Part of a small language model's weights.
Training: a variant of Muon for these matrices, 6693 steps.
MLP neurons of a small language model. Each row is named by its layer, matrix (up: input weights; down: output weights) and neuron, and shows model dimensions 80-143. Each number is 128 + 32 x the weight over its row's rms, rounded and kept within 0 to 255.
After each neuron's rows, "fires on" lists the tokens most often at its 100 highest values on Wikipedia text that the model never trained on; "fires after" lists the tokens most often just before its 100 highest values on Wikipedia text that the model never trained on.

L7.up450 [166  83 135 112 127 151  99 172 156 134 113 165 111 110 141  75  86 177 109 114 106 170 111 130 160 127 142 127 170 105 135 107 116 101 103 113 104 180 163 147 104 173 179 131 106 106 109  82 174 163 127 181  84 152 120 180 115 112 182 116 156 110 143  95]
L7.down450 [127 142 131 179 140 139 169 139 107 116 108 174 124 117 128 117 102 126 122 105 157  91 164 147 119 132 138 177 129 166 119 117 150 147 125 155  55  92 182 163 142 120  89 156 122 110 118  89 127 155 117 174 132  66 119 141 171 112 126 107 112 129 102 107]
fires on: "9", " and", "s", " of", " Har", "as"
fires after: "1", " one", "9"

L5.up714 [204 105 111 145 158 159 184 108 124 152 151 111  88 144 109 112 157 150 103 160 190 124 156 163 125 139 149 148 170 156 108 153  80 105 157 102 142  80  71  83 127  61  85 162 123 156 122  88  76 151 165 140 156 137  87 181 154  96  96 164 137 117 141 120]
L5.down714 [123  67 149 160 151 102 157 166 110 160 136 139  96 103 126 129  88 171 145 133 127 111 121 139  64 158 188  86 124 121  86 130 120 169 137  86 127 114 139 151 100  93  94 146 111 100 127 175 122 174 108 166 127 174 187 148 138 126 149 115 132 110 130 123]
fires on: " |", "un", "ly", ":"
fires after: " ", "ol", "S", "ort", " Turnout"

L7.up1010 [ 87 119 104 104 138  83 130  41 107  82 112 113 133 139 116  92 108 118 119 135  95 114 170 138 137 130 179 121 140 135 124 138 132 127 191 139 192  86 150  99 152 122 244  97 177 126 201  53  94 160 210 155 169 168 106 113 140 191 134  87 144  78 133 196]
L7.down1010 [107 111 100 164 137 105 151 168 189  96 104  97 162 131  97 116 145  97 158 150 129 137 119 146 114 187  89  70  87 147 148 123 104 106  57 165 124 136 109 154 145 126 114 165 163 124 124 121 124  88 152  81 155 186 113 106 152  91 170 169 164 109 132 119]
fires on: ".S", ".", "ak", "ac", "4"
fires after: " U", ".S", " N", " T"

L2.up473 [103 144 115 115  91 154 106 162 127 100  87 108  86 192 124 119 115  70 193 157 139  79 104 139 126 134 111 135  86 109 106 143  95 126 107 152  48 115 145 137  83 109 144  79 135 146 207 116 118 111 122  99  35 130 153 142  98 143  98 157 130 116 136  76]
L2.down473 [102 159 167  86 149 111 153 141 141 154 129 102 167 161 149 148 154 134 106 151 131 120 157 119 132 123 110 150 132 130 141 145 183 189 130 135 116 125 112 141 129 134 142 144 150 115 130 162 138 128 138 142 139 161 144 183 141 114 153 132 110 123 153 122]
fires on: " Candidate", " against", " Republican", "|", ".\"", "\"."
fires after: " |", " |\n"

L7.up541 [110 169  87 118 132 158  74 127 117 152 111  68 166 150 122 109 121 101 189 161 100 143 155 170 135 152 122 155 172 109  59 144 122 126 143  98  86 120 181 141 143 183  22 110 145 100 153 111  92 113  87 115  87 158  87  94 113 170 103 201 137 107 157 170]
L7.down541 [145 118 131 164 121 163 120  68  93 122  93  97 178 169 131 127 184 102 108 139 107 133 149 158 102 182 153  40 152  97 148  97  92 174 151 200 137 158 159  58 181 147 145 149 187 104 106 136 143 179 145  99 126 138 126  28  86 120 108 103 133 135 139 154]
fires on: "ac", "en", "or", "t", "ill", "T"
fires after: " F", " f", " U", " S", " sp", " N"

L8.up772 [114 182 120 129 203 224 128 144  98 166 139 111 146  97  87 151 139 161 132 130 131 167  94 131 142 107  96 192 115 108  97 128 129 103 118 160 111 138 124 158 132  50 120 129 128  92 126 142 100 114 176 107 103 121  91 105 105 138 203 128 169 145 129 166]
L8.down772 [177 112 102 128 156  79 109 148 182 162 189 103 131 135 141 111 168  84 148 154 118 104 116 136 124 149 122 150  81 143 123  80 138 113 168  98 149 105 166  87 133 147 161  77  71 108 104 142 114 186 120 151 170 114 142 159 132 128 134  89  90 121 123 126]
fires on: "0", " |\n", "k", "t", "g"
fires after: "2", "ur", " N", "4", " U"

L2.up818 [173 111 136 163 158 164  52 120  92 132 170  99 138 120 135 158 118  81 117 127 113 140 144 128 131 165 193  92 111  70 153  65 119 130 132 135 106 125 132  99 122 127 101  87 184 152  94 141 128 106 137 109 177  63 142 112 133 155 116 129 176  63 161 135]
L2.down818 [107  68 129 129 143 166 166 123 131 107 158  87  86  54 124 113 127 148 153  81 118 141  65 178  88  66 137 114 174 148  91 121 129 112 150 134 146  93 110  98 119 109  85 121 140 124 217 120 130 160 116  85 185 103  86 156 128 161  91  97  80 145 152 172]
fires on: " States", "ade", " Empire", "History", " Miss"
fires after: " United", ",", "ig", "==", " Roman"

L5.up467 [132 140 138 116 130 101 102 129  67 168 115 150 157 125  67 102 150 160 187 114  75 136 165 185 146  86 158 174 148 145 101 169 118 109 131 132 107  86 196 124  70 164 133 125 158  95 199  79 121 114 132 123 113 166 123  96 126 145 136 142 112  59  40  97]
L5.down467 [ 99 180 183 135  92 142  65 139 120 140  58  99 168 118  84 100 117 104  99 137 107 150 114 100 123 121 148 136 102 109 110 106 177  93 153 155 121 138 138 109 167  77 156 125 143 131 132  72 149 127 155 115 152 126 123 175  78 144  69 141 118 130 130 131]
fires on: "ph", "z", "och", "iz", "az", "g"
fires after: " R", " or", " El", " Al", "el", "R"

L8.up715 [149 128  92 117  87 139 179 140  82 118 102 144 137 114 210 185 130  75  95 152 116 111 119 133  53 108 157 113  98 161 154 140 147 157 138 118 136 172  39 148  57 121 152 115 123 175 122 129 118 100 190 140 134 146  76 148 143 125 138 150 138 107 152 126]
L8.down715 [122 124 115 146 166 118 110 155 187 148 201 117 140 133 115 146 144 165 115  87 114 106 151 177 103  96 136 144 126 125 171 121 191 115  99 122 102  85 103  47 187 129 160 110 125 170  80 148  59 131 166 122 150  31 171  80 109  91  92 128 167 157 145 182]
fires on: " ", "it", "ens"
fires after: " |", "ic", "|", "al"